{
  "num_hidden_layers": 14,
  "hidden_size": 256,
  "num_attention_heads": 4,
  "num_key_value_heads": 4,
  "head_dim": 64,
  "intermediate_size": 1024,
  "vocab_size": 8014,
  "hidden_act": "tanh_gelu",
  "norm": "layernorm",
  "norm_place": "pre",
  "norm_eps": 1e-05,
  "positions": "learned",
  "qk_norm": false,
  "attn_scale": 0.125,
  "bias": "all",
  "tie_word_embeddings": false,
  "parallel_block": false,
  "init": "uniform",
  "init_std_qkv": 0.0426,
  "init_std_o": 0.0,
  "init_std_up": 0.0426,
  "init_std_down": 0.0,
  "optimizer": "muon_variant",
  "learning_rate": 0.00236,
  "lr_mult_qkv": 0.4,
  "lr_mult_o": 2.0,
  "lr_mult_up": 0.775,
  "lr_mult_down": 0.7,
  "beta1": 0.95,
  "lr_head": 0.00728,
  "max_grad_norm": 2.0,
  "warmup_steps": 200,
  "schedule": "wsd",
  "decay_fraction": 0.763,
  "decay_shape": "linear",
  "final_lr_fraction": 0.0,
  "batch_tokens": 32768,
  "max_seq_len": 512,
  "doc_mask": true,
  "train_tokens": 332000000,
  "max_steps": 10132,
  "dataset": "wikipedia_en"
}
MLP neurons of a small language model. Each row is named by its layer, matrix (up: input weights; down: output weights) and neuron, and shows model dimensions 0-63. Each number is 128 + 24 x the weight over its row's rms, rounded and kept within 0 to 255.
After each neuron's rows, "fires after" lists the tokens most often just before its 100 highest values on Wikipedia text that the model never trained on. A number after a token or word is its count.

L4.up849 [116 151 136 118  86 145  99 168 100 151  97 141 126  97 137 120 137 149 140  79 112 178 115 119 131 104 130  91 148 145 109 111 138 163 145 128  86 138 120 112 127 153 120 120 119 146 100 170 153 128 106 143 137 148 128 116  81 124 136 120 109 102 115 129]
L4.down849 [ 94 109  99 121 113 129 165 105 111 117 112 159 159 105 134  95 141 138 137 132 133 132 113 158 158 117 108 103 158 101 114  91 168 139 111 129 158 102 130 103 133 145 154 142 189 149 159 137 143 156 162 154 146 205 124  92 167 118 115 124  89 116 175  76]
fires after: " |" 47, "|" 9, " the" 5, "ro" 4, ";" 4

L11.up410 [ 99 133  87 131 147 117 140 113 128  55 103  99 121 112 125 156 103  95 189 163 105 112 164 110 126  93 116 183 127 138  82 102 107 164 158 148 113 123 139 137 168 124 153  96 150 162 117 131 145 119 148 152 124 114 132 146  93 153  78 120 129 171 110 126]
L11.down410 [ 95 166 110 135 159 158 158 138 127 121 140  91 102 109 113 151 107 105 152 156 141 144 103 103 114 151 157 188 158 132  67 127 142 148 139 145 125 110 106 135 127 141 169 148 175 122 131 161 102 160 101 119 127 113 132 136  96  84 161  94 117  86 145 110]
fires after: " the" 23, " at" 13, "\n" 8, " a" 7, "At" 4, " At" 4

L5.up588 [177 154 122 123 123 167 138 160 161 152 128 147 151  87 150 143 115 124 154 162 145 150 126 121  81 111 114 128 127 110 152 112 176 114  91 124 157 146 170  89 100 161 129 105 143 183 122 118 115 121  90 112 118 150 123 124 112 109 122  96 125 127 140 107]
L5.down588 [113 166 142 203 106 124 117 111 145 161 149 148 143 120 145 135 118 109 173 118 144 162 127 113 123 105 152 116 113 139 149 147 115 110 100  58  91 140 135 142 107  91 125  91 121 187 156 118 135 130 140  97 132 161  79 170 126  89 137 104 133 123 131 125]
fires after: " |" 27, " the" 21, "i" 4, " N" 4

L11.up196 [167 132 149 129 142 135 108 117 105 134 100 106 158 120 117 135  94 125 146 151  94 126 127 130 138 106 135 119 176 123 125 112 126 127 102 145 122 131 135 109 163 144  93 152 108 135 136 149 109 148 132 124 163 162  94 111 149 116 117 159 129 135 110 150]
L11.down196 [123 125 157 160 107 121 112 153  88 129 111 135 165 137 130 138  99 140 137 123 119 109 113 116 121 141 109  99  69 159 129  94 111 121 139 103 137 123 167 138 147 125 126 100 129 129 142 120 105 138 182 101 162 132 144 117 138 100 148 111  44 152 124  97]
fires after: "\n" 78

L6.up926 [109 121 140 138 159 131 168  91 134 118 156 168 110 162  79 139  91 171 130 139 125 115  90 139 123 173 148 128 164 125 123 138 127 107 102 150 107 105 143 185 146 108 135 175 135 157 114 102 133 149 119 130 149  65 116 147 101 151 106 149 132 124 127  61]
L6.down926 [ 98 157 120 105 145 121 124 133 116 146 131 145 129 141 131 105 124 139 140 122 142 161 110 130  95 141  92 101 109 130 123  77 146 118 126 124 138 147 109 135  88  98  85 120 125 124 115 115 129 133 141 126 109 141 109 117 114 139 129 145 154  90 103 130]
fires after: " War" 16, " K" 14, " H" 10, " W" 6, " R" 5

L6.up58 [148 142 116 110 108 150 144 100 114 146  85 140 131 143 130 175  62 138 145 149  92 120 126 145 145 132 149 126 158 104 135 123 106 120  83 109 137 179 151 120 126 144 161  99 155 129 161 135 165 163 176 143 112 102 107 118 144 154 133 146  99 131 144 105]
L6.down58 [175 168 168 183 138  78 106 132 145 157 110  61 135 122 110 123 154 114 111 146 122 108 126 102 114 124 156 113 163 120 118 171 134 131 116  78 105 132 124 142 123 121 173 131 126 149 145 153 116 155 135 117 127 142 147 141 120  85  80 147 143 125  86 180]
fires after: "\n" 85

L11.up545 [119 147 110 185 107 105 132  96 177 123 135 122 123  86 103 131 169 108 121 118  86 141  98  87 102 142 107 168 148 118 142 118 141 127  82 136 159 128 130 133  51 149 132 116 159 135  90 120 119 138  90 151 158 132 113 116 112 141 155 131  78 132  81  97]
L11.down545 [113 127 143 126 115 134 144  97 172 161 106 145 133 113  94 124 117 156 125  89 121 123 121 150  96 106 152  74 102  70 115 103 138 143 155 125 168 123 111 112 133 129 129  69 154 137 138 122 174  82 120 149 145 109 108 149  87 167 137 121 117 162 153 128]
fires after: " the" 32, " at" 12, " to" 10, " by" 5

L2.up610 [134 107 130  74 133 154 124 157 128 126 149 112 168 128 153 135 166  87 110 132  93 129 121 117 112  98 155 132 143 126 121 112 139 120 121 161 136 147 150 121 137 146 158 133 119 133 154 117 132 123 138 123 124 110 120 122 142 123 115 172 161 127 110 129]
L2.down610 [ 98  95 135 121 127 134 124 138 172  88  78 131 137 152 142 137 135 136 145 114 133 100 132 139 168 115 134 115 121 170 152  95 184 165  72 144 139 125 147 106  85 102 141 136 114 134 173 116 111 118  98 114 176 128 112 145 121 140 159 121 152 111  91 143]
fires after: "\n" 47, "." 17, "-" 5

L3.up283 [120 117 100 146 115 113 141 161 100 120 130 116 150 108 159 158 176 142  94 120 154 131 145 101  90 134 116 156 126 142 111 131 131  94 114 101  85 113  93  99 126 161 115 136  92 126  85 150 159 115 139 111 131 116 141 123 164 161  81 107 123  72 116 114]
L3.down283 [121 151 142 130 109 151 116 135 130  98 134 106 133 162 167 115 183 105 121 114 118 115 133  95 145 107 106 140 130 155 112 137  80 145  96 141 119 105 146 116 107 143 124 121 104 173 140 127 123 162  99 134  82 137 128  89 153 124 109 123 119 131 113 133]
fires after: "\n" 97

L6.up394 [154 152 139 128 165 135 133 152 154 155 140 169 147 118  75 122 104 168 103 178 130  90 168  88  87 107 124 107 147 102 115 132 136 111 116 151 120 105 149 137 115 136 138 102 142  85 121  95 118  99 123 142 141  76 122 133 136 156 109 173 152 135 102  60]
L6.down394 [ 97 155 152 143 106 114 155 120 110 194 140 144 138 149 128 136 135  71 114 112 149 108 134 124 111 138 172 101 137 109 113 113 100 143 162 124 107  83 113 163  60 152 149 129 130 113 136 105 123 147 123 122  81 100  90 121 159 152 137 128 125 133 174 110]
fires after: " Y" 17, " T" 12, " W" 8, " Ta" 8, "o" 6, " H" 6

L11.up670 [103 112 150 161 105 153 149  90 140 101 131  91  94  83 135 127 125 138 119 123  98 120 114  96 165 123  95 122 138 141 122 118 146 124 156 103 158 143  68 132 122 134 127 121  98 147 117  93 182 118 152 173  84 118 108 133  74 136 134 135 112 108 144 110]
L11.down670 [104 134 168 106 181 152 118 107 129 166 116 194  70 131  79 185  97 119 112 112 179 134 160 116 150 159 159 110 122 149  85 117  89 115 115 180 113 133 103 192  95 157 124 119 154 123  95 121 127  94 124 114 115 141 103 127 125 125 153 108 114 117 101 179]
fires after: "\n" 49, ")" 14, " Apr" 6, " 1," 4, " " 4

L6.up792 [117 146  92 135 106 115  67 144  97 112 110 131 121 147 135 138 111 105 109 133  57 145 137 133 136 113 112 152 162 123 101 127  74 143  98 131 165 116 152 112 147 120 142 113 116 170 117 128 115 160  94 171 136 117 125 120 109 139 106 130 106 118 123  99]
L6.down792 [147 115 149 122 162 186 133 110 132 147  95 125 112  76 111  79 109 157 102 120 160 141  92  84 150 140 140 159  97 199 132 117 109 131 131 164 139 118 121 154 105 115 141 127 163 154 149  83 121 113  94 167 122 121  79 144 125 108 156 121 126 124 168 145]
fires after: "\n" 24, " " 12, " Party" 6, ")" 6, "\"" 4

L11.up710 [112 129 137 151  87 150 116 114 110 166 142 171 105 106 111 112 163 126  78 120 164 168 148 146 131 131 109 175 132 130 124 124 111 100  95 121 141 127 128 122 154 141 141 108 158 137 125  85 136 137 121 170 157 133 140 113 120  91 127 123 125 149 134 123]
L11.down710 [139 153 140 132 145 119 152 118 109 154  93 119 163 136 150 127 156 122 170 171 120  81 116 105 122 116 104 115 138 130 109 138 124  92 141 136 117 100 146 131 118 120 121 114 135 130 134 138 105 101 117 127 141 134 107 168 157  89 140  92 143  90 105 165]
fires after: " January" 12, "." 12, "L" 12, "\n" 12, "p" 9, "-" 8

L6.up422 [ 85 145 137 126 106 118  92  97 106 110 127 118 142 106 131 162 132 100 130 120  69  77 162  94 101 114 135 137 164 114 101 139 146 129  99 165 148 121 142  91  83 150 178 123 133 107 171 118 109 158 118 131 113 107 130 101 124 125 130 133 139 143 123 109]
L6.down422 [142 127 140 130 118 125 125 160 104 154 148 139 149 125 121 134 105 156 146 112 126 106 108 131 148 132 167 118 139 122 134 144 114 126 126 123 119 101 123 119 138 141 128 112 104  97 137 109 147 160 121 130 166  82  90 127 125 118 103  87 114  98 152 127]
fires after: "\n" 47, "\\" 5, ")" 5

L10.up178 [162 130 135 147  78 126 118 103  92 154 102 144 117 140 114 107 114 126 116 136 137 132 121  75 167 173 123 154 125 143 123 151 138  89 134  96 128 137 131 140 109 128 117 151 122 138 102 114 107 122 110 137 128 123 108 134 142 157 114 185 102 127 143 108]
L10.down178 [115 117 125 115 129 102 124  94 129 146 110 126 125 110 135 106 140 184 142 110  93 139  91  99 145 154 149  87 111 112 117 162 125 114 118 149 110 130 128 155 136 145 163 123 150  87 122 112 132 131 141 176  80 141 109 130  95 141 133 113 135  93 152 149]
fires after: "\n" 22, ")" 12, "-" 10, "ops" 8, " /" 4

L6.up5 [165 135 100 110 168 150 114 106 117  88 136 176 159 114 132 127  79 154 120 149 128 139 130 108 140 146  93 109 126 106 127 161 100 117 118 130 154 179 155 129 143 140 103  87 100  79 102 110 120  88 149 136 143  88 156 127 106 104 119 126 124 116 134 114]
L6.down5 [128  99 148  52  96 164 129 136 110  90 146  93 169 111  96 135 135 159 150 163  89 142 123 141 148 117 174 125 102 180 169 140  93 123 163 123 140 149  75 139 138 166 121 154 138 143 104 171  65 106 123 116 117  94 125 123 103 125 124 136 135 167 111 114]
fires after: " W" 39, " w" 15, " H" 13, " Br" 6, "-W" 6

L10.up328 [126 120 125  98 123 112  95 123 111 128 108 114 118 122 136 123 152 104 130  92 118 145 148 116 163  88 161 149 147  90  75 115 178 140  98 132 144 118 118 143 109 114 132 137 149 127  90 132 108 148 129  95 102 135 121 147 119 109 146 138 153 117  79 152]
L10.down328 [160  63 145  94 128 124 156 109 130 140 121 136 161 139 148 122  90 130 173  90 105  98 150 152 102 140 130  95 119 124 134 116 114 159 133 133 128 121 115 127 108  53 162 106  74 116 129 131  95 123 146  80 124 140  77  98  77 127 148 119 103 135 166 132]
fires after: " |" 42, "|" 6, "-" 5

L5.up631 [142 120  83 112 113 110 134 133 119 124 136 122 107 129 147 131 146 143 130 143  92 166 141 136  96 131 108 159 154 130 150 146 114  89 135 113 154 103 118 125 106 141  91 112 150 136 166 132 133 112 127 132 104 134 142 154 102 119 110  97 132 107 128 131]
L5.down631 [133 133 151 119 131 115 134 131  72 155 123  90 111 139 170 121  78 148 107 114 106 145 178 118 122 129 174 146 134 102 112 177 100 129 135 104 151  99 110 134 173 155  89 115 152  75 162 139 114 133 116 118 179 110 125 143 112 155 107 112 178 141  79 154]
fires after: " the" 41, " in" 10, " on" 4, "\n" 4

L11.up287 [113 138 129 120 127 160 114 123 144 139 136  97 125  93 121 140 127 136 157 135 132 119 145 142 153 105 119 100 151 159 123 125 136  86 138 152 121 144 121 113 110 134 153 112 125 128 122 148 153 145 117 144 153 138 116 129 179 119 107 109 108 152 162 114]
L11.down287 [127  98 139 110 121 145 105 113 107 153 139 170 156 132 166 107 141 149 146 115  83  73  99 129 191 128 138  92 117 117 141 123 111 157 145 116  76 145 112  76 116 131 175  87  98 145 103 104 127 111 109 136 178 108 114 146 182 170  90 134 129 101 149 108]
fires after: "\n" 52, " the" 4

L4.up1002 [143 161 128 124 116 158  89 109 155 138  58 125 143 124 161 128 177 137 139 103 114 136  94 115 138  88 126 152 103 122 126  97 106 110 107 132  70  90 149 138 122  76 145 137 144 174 129 136 179  81 134 109 114 130 136 161 133 106 138 128 126 102 126 150]
L4.down1002 [126 115 151 140 104 134 130 104 148  76 114 167 102  92 132 140 122 153 142 139 143 149 136 135  89 109 134 124 108 139 139 113 142 124 186 137 141 149 113 152 132 132 103 129 161 130 120 156 129 107 154 185 168 127 126 123 118 145 161 123 122 128 110 113]
fires after: "|" 34, "-" 21, " |" 21, "\n" 9

L5.up130 [129 148 163  86 161 210 133 117 139 120 140 131 161 172 115 131 110 138 102 115 151 121 151 132 102  86 115 148 109 126 121  96 120 135  91 123 130 168 161 180  99 102 117 124 124 104 129 105 108 159 114 140 137  86 114 152 146 178 129 152 106 133 108 138]
L5.down130 [190 121 106 146  95 162  93 149 115 118 111  93 133 105 104 117 126 137 132 161 130 126 136 129 130 129 127 133 122 169 104 104 113 156 113 141 124 116  94 139 124  96 170 140 104 178 145 135  94 105 144 107 177 156 114 147 146  92 140 105 163 135  63 170]
fires after: "\n" 87, "-" 5

L4.up735 [113 165 112 119 120  89 181 116 105 137 123 178 111 145 127 106 194 113 127 115 130 140 125 141 122 111 138 108 126 145  85 101 124  85 114 120 107 128 138 115 126 105 155 116  88 140 107 102 116 124 171 134 141 114 125 126 121 156 106 126 126 130  97 104]
L4.down735 [ 90  81 161 103 127  75 122 138  93 153 170 141 127 170 189 103 146 130 162 161 151 108 186 157 157 182 116 168 120 103 130 130 126 133 143 142  86 126 125 158 180  96 115 141 131 101 114 145 163 134  95 144 156 102 103 154 100  94 142 104 130 106 126  90]
fires after: "\n" 90

L3.up510 [131 162 120 120 171 123  98 139 141 154 127 123 121 106 138  99  87 118  79 154  99  93 128 140  88  82 117 172 157 139 120 140 134 110 111 153 118 111 127 110 138 112 163 176 146 111 117 133 104 142 150 130 125 123 115 111 142 160 141 114 129 130 116 129]
L3.down510 [122 118  98 183 154 122 135 133 105 127 126 144 144 118 146 140 162 116 164  91 140 151 115 123 163 131 105 172 123 153 131 128 109 136 182 128 119  61 112 142 135 120 113 129 124  76 102 130 137 123 121 108 135  89 125  91 142 138 156 101 135 134 156  98]
fires after: "\n" 47, " SC" 7

L3.up989 [140 143  76 141 106 119 161 105 137 112 114 163 140 156 122 124 157 140 141 156 173 131 136 173 104 126 134  89 113 130 129 114  86 123 109  96 139 139 125 141 173 107 115 119 149 130 113  84 122 165 133 125  65 132 136 116 116  89 173 122 136 126 126 118]
L3.down989 [110  89 145 119 176  87 102  71 113 141 180  94 151 109 119 117 140 122 162 157 167 141 111 130 108 147  94 144 134  91  92 116 151 158 135 126 179 142  93 151 160 186 162 129 114 100 128 126  86 111 138 125  93 121 104 133 110  98  87 137 125 174 148 126]
fires after: "\n" 74, " |" 21

L5.up82 [156 132 111 130 124 114 132  91 148 144  78 100 155 138 120 121 156 174  78  92 152 130 121 110 107 112 154 142 133 146 151 139 123 139  82 117 130 136 165 131 120 120 139 114 125 130 134 144 129 109 153 182 108  95 123 142 101 149 138 102 132  77 124 141]
L5.down82 [114 113 104 111 131 144 169 105 127 154 132 105 150 130 127 116 129 131 106 102 147 115 122 137 119 153 141 129  75 142 142  89 180 182 113 111 146 104 117 133 110 143 122 176 107 183 150  89 117 123 163 139  97 109 154 113  64 146 174 104 127 118  97 153]
fires after: "\n" 60, "-" 12

L5.up161 [139 101 140 117 130 105 122 149 141 162 139 139 135 119 121 148 164 136 138  97 123 127 183 137 122 172  92 157 100 119 134 160 115 139 108 135  92 179 178 163 140 113 112 142 110 133 133 123 162 134 123 123 136 131 122 151 136  98  99 164  72 122 175 149]
L5.down161 [ 95 147 117 100 117 103 124 135 119 121 166  79  71 108 116 149 130 128 139 151 136  93 155 120 148 107 118 126 120 150 118 115 120 172 115 153 121 105 153 167 125 156 153 106 139  87 186 119 117 128  82 100 114 126 156 132  97 147 132 145 142 135  93 130]
fires after: " the" 32, " and" 12, "'s" 5, " The" 4

L5.up582 [145 107  92  83 154 162 138 126 125 115 136 145 141 145 122  97 100 115  93 124 126 130 148 136 166  96 167  76 153 156  94  90  96 129 153 131 119 115 147 134 100 135 159 156  90 129 170 119 121 122 111 170 143  57  63 114  99 122 120 116 107 130 102 163]
L5.down582 [113 120  93 133 150 120 142 106 123 108  90 166 140 105  97 120 111 129 141 159 101 178  84 107 140 158 118 114 123 164 125 114 115 144 166 162 104 131 123 180 110 109 101  94 122 150 133  77 101 169 133 156 146 140 104 155 130 139 102 124 142 151 127 121]
fires after: "\n" 45, "-" 5, " mal" 4, " size" 4

L5.up257 [ 99 141 106 114 135 171 137 122 100 138 101 106 125 150 119 120 137 102 112 120 113 138 120 123 145  88 110 118 170 164 106 148  98 113 130 123 138 135 128 127  89 111 101 125 135 117 103 158 108 163 126 125 146 116 104 118 169 101 121 165 154 108 134 127]
L5.down257 [161 119 158 128 138  82  82 128  81 117 153 105  97 129 140 110 116  98 126 107 102  96 107 128  75 110 147 132 121 134 122 129  96 110 124 116 159 132 155 112 118 119 165 152  81 133 184 126 101 140 109 100 111 139 131 127 143 145 151 120 124 120 106 114]
fires after: "-" 34, "\n" 29, "|" 22

L11.up7 [ 66  94 104 118 169 127 199 126 112 113 131 159 137 156 138 147 133 131 153  89 122 148 153 140 160 126 124 111 126 118 136 127  87 139 122 143 123 117 129 161 121 137 120 198 148 138 121 127 124 165 128 162 143 134  87 105 148 180 124 125  99  89 133 110]
L11.down7 [163 137  95 165 126  90 110 109 131 107 127 106 164 124 115 110 154 150 115 157 136 112 158 113 119 113 136 148 123 150 113 111 139 133 132 132 109 122 142 134  88  94 147 107 119 113 116 128 133  85 133 144 129 139 111 129 133  89 144 133 158 156 166 109]
fires after: "\n" 82

L6.up344 [175 133 128 152 149 175 140 143  86 127 132 103 134 124  97 157  88 158 146 115  94 160 148 160  83 139 105 115 128  88 115 108 153 125 136 141 118 148 158 108 107 169 113 128 171 163 132 107 149 140 107 126 144 110 109 156 145 120 108 120  97 125 118 117]
L6.down344 [121  87 154 121 132 110 130 113  85 159 120 117 127 112 115 165 113 122  78 159 106 156 145 159 120 132 109 111 145 119 106 107  98 122 139 139 144 145 110 109 133 134 123 135 130 136 146 105 143 120 137 128 166 115 137 163 121 124 143 130  92 113 128 109]
fires after: " the" 34, " U" 10, "O" 6

L3.up492 [ 84 140  90 107 137 108 104 103 114 134 126 133 132  90 113 154 117 148  80 108 124 112 125 124 135 149 105 141 127 135 127 107  94  83 147 170 176 141 167 139 110 146 144 146  86 137 173  70 127 124 179 178  84 112 112 171 131 121  56 132 162 105 134 167]
L3.down492 [ 96 137 129 101 136 108 121  72 127 127 133 121 124  54 138 152 140 124  99  93 131 182 104 140 131 134 123 117 118 151 124 108  83 145 124 142 205 169 136 129 146 111 127 163 135 141 171  81 150 147 137 150 141  94 149 169 138 135 100 154 114 123 107 128]
fires after: "\n" 98

L10.up760 [146 163  94  81 104 122 127 151 154 162 143 137 148 112 115 127 127 171 150  81 116 100 120 112 125 121 145 131 131 160 128 160 180  96  95 129 103 132 133 153 142 171 167 126 111 159 125  83 101 115 166 158 106 155 113 130 135 113 140 128 122 116 127 129]
L10.down760 [119  82 172 119  91 119  93  97 147 100 124 142 120 128 127  97 145 137 114  90 142 145  91 125 152 177 115 126 109  67 125 135 104 128 135 134 153 114 145 112 128 145 170 151 133  98 120  97 134 131 151 137 144 135 153 128 160 163  72  86 103 125 105 132]
fires after: "\n" 42, "|" 24, "-" 6

L11.up861 [135 148 146 151 143 119 135 154 139 154 136 157 110 152 155 133 106 111 124 144 132  99  94  80 122 104 120 124 138 171 121 117 133  73 156 112 124 107  85 162 100 145 118 110 138 119 110 148 120 151 105 122 104 138 140 131 152  71 105 100 138 135 134 113]
L11.down861 [128  93 160 125 116 166 124 131 139 104 116 120 167 118 132 102 116 140 100 138 115  89  99 119  71 194 137  73  99 119 136 137 113 119 154 112 110 129 180  95 142 126 170 114 120 133 129  88 120 124 127 110 174 143 126 147 114 105 127 134  95 163  79 115]
fires after: " =" 32, " is" 18, "\n" 6

L2.up390 [169 143  87  93 105 142 106 141  98 137  95 121 175 101 173  99 111 129  84 109 171 120 122 104 115  98 110 155 142 118 133 104 133 138 130 111 117 140 106 116 136 124 126 170 161 110 128 159 129 105 194 132 123 114 170  98 123 136 117 146 118 151 159 105]
L2.down390 [145  94  94 118 110 100 184 108 141  95 102 186 165 144 114 106 157 135 112 154 128 163 122 134 116 131 134 130 173 147 101 141 124 162  98  90 151 113 131 101 125  99 142 174  92 132 123 133 132 134 142 128 102 115 108 115 168 106 139 155 125 108 131 134]
fires after: "\n" 67

L10.up230 [133 124  96 154 102  91 111 113  96 117 129 132 121 112 118 167  91 110 113 148 107 139 152 129  87 112 139 170 116 133 136 133 179 156 142 172 154 131  97 126 127 141 133 143 153 131 108 122  77  85 142 172 123 109 149 105 181 143 149 158 104 124 116 130]
L10.down230 [137 121  99  73 114 150 139 133  93 135 107 113 111 174 155 110 129 151 150 143 163 100 135 127 120  92 161 153 112 153 136 126 163 161  73  95 148 129 136 151 120 103 116 121 114 132  79 138 104 105 145 114 111 106 135 116 137 105 154 168  82 157 115 144]
fires after: "\n" 51, " al" 5

L6.up835 [ 80 136 170 105 123 129 129 128 109 118 135 119 157 133 129 135 131 103  88 161 138 114  99  90 121 145 166 106 165 147 177 120 130 125  85 163  99 116 135 133  95 148 155 130 111 151 160 116 122 108 103 176 104 113 108 145 149 157 120 119 114  99  60 102]
L6.down835 [ 98 134 144 107 136 123 138 115 123 151 124 133 164 125 104 138 152 121 104 142  76 151  96  89 128 119 116 147 150 155 124  99 113 132 132 150 141 149 141 146 105 168 141 138 127 129 166 108 113 154 111 176 105  98  92 171 152 128  89 132 142 163 150 155]
fires after: "\n" 39, "-" 10, "ip" 6, "u" 4, " sec" 4

L4.up892 [112 110 116 165  51 147 152 136 154 175  90 116 118 116 126 172 148 190 112 148 146 144 143 121  62 131 165 120 140  90 123 112 131 116 103 107 135 138 108 111 156 193  96 108 149 100 110 126 152 138 106 100 152 127 127 112 124 119 122 115 104 122 142 152]
L4.down892 [143 159 144 113 116 138 109 132 134  98 130 143 146 114 127 158 154 111 129 152 110 116  90 133 129 102 138 109 120 140 139  92  83 194 110 102 110  90 126 127 124 129 120 144 147 154 104 113 131 108 149 166 134 112  80 134 169 146 123 120 103  94 192  96]
fires after: "\n" 42, "." 7, " in" 5, "s." 5

L5.up682 [169 142 144  91 131 119 132 154 102  99  90 133 160 144 127  91  99 149  97 115 127 113 123 121 143  99 134 159 132 109 109 120 133 136 112 124 129 117 151 131 128 211 142  95 153 107 114 150 193 168 170 158 116  99 101 122 125 153 119 115 141 155 107 127]
L5.down682 [182 141 120 123 131 112 102 121 151 160 118  84 117 147 132  98 128 104 157 142 145 126  58 120 166 111 132 127 110 121 113 130 122 130 145 128 120 126 200 126  97  91 130 158 135 124 122 140 134 145 151 108 183 172 108 150 104 135 100 134 160 134 104 141]
fires after: "\n" 87, "|" 7

L5.up11 [126 138 140 137 115 126 120 170 122  94  83 126 125 164  95 118 164 140 120 184 118 139 119 130 124 131 165 140 142 127  88 148 103 136 130 114  79 123 126 118 111 131 143 150 167 120 101 120 106 110 140 163 114 131 140 152 116 137 168 158 121 149 136 195]
L5.down11 [123  95 168 152 153 118 141 171 101 128 120 102 105 179  95 127 160 120 112 119  76 166 132 166 185 115 153 147 108 129 141 133 163 150 175  79 106 156 128 163 101  85 154 162 124 111  99 147  88 118 143 109  75 109 143 128 137 117 152 110 138 147 102 152]
fires after: "\n" 37, "==" 9, " has" 6

L6.up879 [140  87  80  97 144 123 141  91 102 149 123 128 149 134 121 147 116 159 109  94 167 160 143  97 129 139  96 118 125 122  91 111 121 145 137 122 133 132 137 144 130 104  94 143 115 170 108 131 129 128 135 157  88 143 116 160 127 164  86  99  67 113 146 152]
L6.down879 [170 123 131 125 125 145 111 136 145 134 123 117 122 127  67 138 149  88 155 145 133 118 134  99 125 148 135  96 124 149 115 151 127 164 126 122 165 131 122 121 117 119 132 142 174 152 139 127 117 118 138  86 120 151 122  93 101  94 177 130 158 108 208 134]
fires after: " a" 36, " the" 27, " an" 5, "'s" 5, " his" 4

L5.up537 [118 119  98 152 121 123 146 166 130 123 116 144 152 120 146 121 128 100 141 115 144 117 139 105 139 129  95 133 126  74  81 113  68 122 129 103 106 120 147 114 149 110 137 107 103 123  96 109 157 139 158 141 127 129 165 149 104 168 156 149 104  96 106 161]
L5.down537 [162 154  96 112  97  97 135 118 136 136 142 104 147 110 132 104 147  90 153 167 155 123 101  93 147 166 112 181 148 156  81 103 132 149 134 156 132 129 141 157  99 118 135 121 115 144  78  82 150  96 105 166 148 153 132 105 107 121 130 112 154 134  87 115]
fires after: "\n" 90

L10.up1008 [ 87 144 145 144 176 143  99 101  80 109  99 163 123 117 143 115 156 123 138 128 137 110 154 158  96  92 124 162 138 137 124 101  77  73 113 160 134 140 151 138 119 138 113 182 141 126 117 112 153 139 130 176 121 157 142  96 124 147 131 163 155 155 136 135]
L10.down1008 [148 130 146 112 107 146 171 109 127 123 139 131 178 152 154 119 178 123 115  85 145 161 152 104 118 163 185  89 158 123 118 116 123 180 158 142 126 114 148 127 149 116 101 130  96 127 128 106 124 134 101  92 158 138  93 136 117 128 131 116 115 144  92  94]
fires after: "\n" 37, " is" 12, " was" 8, "ach" 5

L5.up59 [ 96 112 166  81 141 109 150 170  99 161 131 176 156 113 107 128 128 123 138 127  86  91 178 149 130 126 122 119 139 115 122 158 115 102 110 131 152 103 141 136 121 168 125 150 132 107 122 145 154 126 133 132 134 168 101 114 111 139 180 155 133  77 104 157]
L5.down59 [159 156  68 119 120 105 146 131  94 105 163 107 171 117 125 142 159 122 172  85 152  95 141  90 129 113 102  99 102 107 103 108 151 117 156 123 141  62 133 115 114 119 136 144 116 137  83 104 119 103  83 118 132 135 144  86  93 140  89 118 146 118 130 148]
fires after: "\n" 36, " |" 17, "-" 16, "|" 4

L4.up936 [163 127 155 112 131 159 116 119 116  91 121 143 104 130 121 110  97 133  89 128 137 120 128  84 184 151 158 150 188 153 127 113  97 142  67 148 137  90 125 110 127 151 146 134 144 129 151 129 159 105 140 119  81 168 147 155  86 154 109 149 110  79  75  94]
L4.down936 [145 116 143 144 116 126 133  93 123 117 126 160 119 157 118 141 112 130 168 130 103 164  85 140 140 137 123 151 141 154 115 140 127 133  90 124  92 144  83 155 131 149 144 106  83 149 180 142 125 121 108 106 100 134 132 134 130  87 102  92 164 128 127 130]
fires after: "\n" 20, "|" 18, " |" 11, "-" 9, " 100" 4

L5.up934 [136 138  97  96 129 129 166 126  51 141  90 144 142 133 152 133 112 114 141 137 122 112 105 152 138 115 146 147 146 115 103 139 119 129  87 135 152 144 161 134 147 106 152 171 139 109  94 195 110 147 127 111 122 164 106 129 111 150 127 129 132 128  98 143]
L5.down934 [123 152 152  83 114 116 130 121 116 139 175 123 113 131  87 123 122 106 161 140  89 127 141 129 145 174  77 117 150 108 202 127 110 120 106 106 138 160  99 162 118 155 130 130  99 140 155  99 139 129 130  66  96 107 150 100 150  92 128 116 128 127 171 111]
fires after: "\n" 29, " |" 21, "|" 18, "-" 9